Part of a small language model's weights: learned positions, 8710 steps.
MLP neurons of a small language model. Each row is named by its layer, matrix (up: input weights; down: output weights) and neuron, and shows model dimensions 192-255. Each number is 128 + 32 x the weight over its row's rms, rounded and kept within 0 to 255.
Before each neuron's rows, "fires in" lists the words (lower case) most often at its 100 highest values on Wikipedia text that the model never trained on.

fires in: "to", "she", "can", "tools", "miles", "he"
L7.up501 [146  54 102 148 103  85 125 119  87 177 159 122  58 127 120 128 121  83 107 162 137 130 138 161 134 135  69 149 150 183 162  85  87 133 130  97  68 131 146 151 171  99 146  89 189  93 106 154 137 119 146 118 113 105 125 142  93 151 129 110 139 137 146 132]
L7.down501 [ 98 164 129  99  97 156 124 115 114  69  92 121 164  89 160 169 203 181  97 160 131 156 140  70 162 119 157 117 108 110  95 117  98 165  98  91  98 159 118  91  99 164 137 130 165 169 155  94 154 138 101 113 164 113 113  81 123 103 135 133 133 105  86 119]

fires in: "al", "7", "18"
L2.up452 [127 154 129 134 126 173 118  15 135  79 117  59  91 145 143 109 154 160 113 123 129  98 129 177 147 100 122 114  82 176 135 123 101 153 110 153  51 168 136 106  55 138 156 142 105 126 102 142 191 117 118 100 127 113 212 209 135 128 117  66  93 125 112  65]
L2.down452 [123  99 137 173 164 109 103 123  97 126 131 139  95 142 142 150  73  92 179 122 154 137 129 140 106 145  97 112 128 150 105 151 139 151 105 174 182  62 150 117 143 141  84  87 124 167 147 187 101 134 116 117  83 178 143  73 143 106 124  65 159 120  94 148]

fires in: "when", "gribovsky", "7", "how"
L2.up1047 [108 162 138 139  68 128 135 168  97 164 111 158  80 170 100  90 153 200  92  84 184 187 131  91 172 144 118  76 101 181  92 106 146 126 102  65 137 148 143 136  76  56 144 120 107  61 137 112 137 141 115 118  83 135 129 146 138 143 141 130  60 109 109 140]
L2.down1047 [140 180 113 149 167 146  56 121 105 114 209 149 114 129 141 142 121 151  91 138 143 121 137 148 134 128 108  91 111 125 109 165 113  99 126 102  75 134 104 175 144 139 128 137 150 143 107 177 127 110  98 113  79 188 109  65  91  55 176 111 105 125 110 120]

fires in: "university", "school", "town", "sea", "soils"
L3.up471 [105 139 142 179 165 137  86 129  62 124 120  67 127 156 117  88 130 140  95 117 136 102 117  76 146 120 141 175  98 104 151  85 108 147  99 146 130 112 111 155 134 107 138 183 110 149 111  72 161  57  77 103 154 141 115 145 141 149 158 114  86 150 200 105]
L3.down471 [122 116 163 101  75 116 139  99 120  81 135 188 123 147 159 142 143 164 164 140 115  91 136 180 158  58 153  94 131 146 138  80 150 128 127 150  92 130 131 100  83 185 152  88 103 139 146 207 154 113 192 142 111 178 135 115 124 107 121 138 179 150  67 114]

fires in: "in", "from", "released", "recorded"
L3.up634 [107 155 149 124 134  91  93 128 122 118 126  86 125 144 142 109 147 143  93  73 110 130 159 142  79  90 127  96 135 155 129  55 100 165 146 136  86 129 171 155 101 166 166 112 176  89 143 170 162  94 128  72 116 122 118 113  83  96 149  79 148 126 140 127]
L3.down634 [ 88 186 141 121  99 176 113 123  81 122 111 112 123 155  62 154 121 109 170 186 140  98  82 172 101 144 136 147 137 205 139 229  72 103  92 116 122 106 154 141 111 185 127 120 127 201 160  88 179 120 145 112 178 123 128 116 131 171  91 141  60  63 112 133]

fires in: "his", "aged", "career", "went"
L4.up549 [ 23  99 115 124 101 149 165 109 157 125  93 103 131 102 163 142 147 177 138 136 125 160 128 159 137  24 168 150 156  84 108 124  86 153 166 154 119  50  98  95 119  63 147  94  77 124 146 162  68 125 148  56 152 146 111 119  88  94 130 121  95 110 143 167]
L4.down549 [222 146 109 122  91 202  93 177 126 100  73  98 108 149 167  85 148  85 132 113 108 115  93  65 137  96  73  90 196 134  92 127 143 133 157 124 107 155 198 196  73 116 104 104  78 101  94 159 114 152 143 139 150 127 140 100 130 107  43 118 157 169 118 132]

fires in: "her", "available", "labour", "girls", "richmond", "english"
L3.up1015 [164 156  75  99 101 146 106  84 142 119 103 194 159 126 160 114 137 103 105 133 164 123 115 128 138 117 158 192 145 115 102 111 115  82 106 136  73 125 119 113 177 154 169 124 112 137  75 148 161 105 193 100 125 118 158  98 117 154 120 166 119  80 151 118]
L3.down1015 [190  91 179 143 151 149 136 140 123 137 203  69  87 146 145 118 175 101  78 107 135 131 120 128 115 145 129 127 150 169 118 153 113 111 142 132 177 124  90 166 147  68 103 124  27 144 150  99 130 207 157 130 197 154 169 182  98 114 126  91 105 168 147  80]

fires in: "of", "de", "junction"
L3.up852 [107 134  99 134 135 153 116  96 106 149 167  64 120 139  76  64 136 203 157 179 126 151 102  53 110 124  75 142 119 142  87 159  94 154 100 153 158 167 127 104 117  78 153 171 174  95 133 121  95  63  92 167 128 157 115 136 153 162 149  58 132 128 160 115]
L3.down852 [123 125 223 115  93 129 117 146 108 130 100 133 102 101 151 192 150  75 181 111 148 136 115 133 134 164 136 197  99 123  67 120 125 100 133 143  58  84 173 126 110  99  81 111  76 153 117 118 140 129 124  93 110  98 142 178 178 164 117 120 144  95 166 158]

fires in: "all", "for", "off", "both", "along"
L2.up418 [145 194 134 123  86 178 159 133 110 115 113 162 116 180 154  85 184 102  91 114 139 134 144  82 108 135 185 112 152 179 141 142 124 128 100  77 154 153 180 110 135 211 141  98  71  82 125 156 172 139 137  86 156 153 153 144 135  68 192 151 148 133 166  98]
L2.down418 [ 80  97 111 141 144 186 167 147 145  98  88 106 148 122 107 117  86 151 112 134  97  73  63 103 195  53 107 101 111 173 122 194 160 154 117 111 136 127 149 107  89  68 131  90 152 107 120 183 150  97 169 137  71  86 144  95 175 100 115 144 154 121  63 185]

fires in: "can", "may", "or", "table", "will"
L2.up345 [136 145 124 134 143 121 104 166  89 148 169  99  53 117 105 138 172 161 100 185 138 206 145  62 127 124  70  84 126 166 155 159 115  94 118  69 124 183 134  92 128 178 159 140 188 106 109 134 136 124  61  73 130 161 160 148  81 140  96 137 112  57 123  83]
L2.down345 [107 209 150  92 125 151 101 132 152 137 124 109 147  78 101 161 112 175 116 129 216 174 154 132  85 115  79  80 190 124 131 135 146 123 121  96  94 170 127  33 104 144 109 114 107 183 172 112 130 168 118 135 130  87 132  97 133  98 106 117 106 182  63 132]

fires in: "film", "released", "recorded", "documentary", "single", "chart"
L4.up361 [176 146  52 110 120  76  91 134 174 119 221 174 115 155 132 123 188 107 173 141 151 131  92 125  96  98  58 150 128 101 161 138 116 118 104 162 137 130 134 149 143 113 126  45 165 106 142 102  72 162 152 141 118 188 135 173  91 178 156 126 156 146 203 140]
L4.down361 [182  78 124 113 169 133 117 133 100 145 146  91  82 133 134  98 184  74  89 150 117 111 166 106  78 158 126 159 126 140 212 138 107 125 126 131 106 122 148 129 133  41  99 150 176  79 131 122 132 173 130 103 159 101  96 149 164 174  93  62  92 176 148 123]

fires in: "which", "since", "where", "geromichalos", "summer"
L3.up730 [185 158 116  74 151 131  94 105 117 125 112 165 151 111 165 162 153 160 110 115 131 117 131  95  87 116 147 115 183  86 137 144 149  97 130 100 169 113  83 123 136 146 106 106 164 120  97  67 155 143 119 151 199 136 114 169  71 140 104  96 142 193 103 113]
L3.down730 [ 45 151 167 114 112 179 181 164 116 109  90  59 114 129 121  83 153 161 152 125 174 108 139 169 135 186  95 154  96 151 104 143 128  96 151 109 134 164 210 106  41 116 100 132  89 169 204 141 104 136 105 128  60 170 166  75 153  89 166  97 104  88 137 146]

fires in: "as", "then", "beijing", "xerxes", "he"
L3.up629 [125 105 136 158 124 147 121  91 140 126 185  93  96 102 116 159 136 117  90 119 132  74  90 185 116 184  89 131 113 106 153 174 100  98 110 124 149  65 117 154  95  95 181  99 139 103 113 114 128 107  54 144 148  25 132 165 131 147  98 115 127 140 105  76]
L3.down629 [128 157 124 145 113 126 105 115 123 116  85 135  77 177  94 185  67 144 130 120 142 119 146  97 204 109 109 124 120 182 135 151 164 148 115 165 163 163 186 116  87 142 116 181  89 124 112 133 159 113 113 152 161  91 104  36 119 145 139 119 116 122  70 133]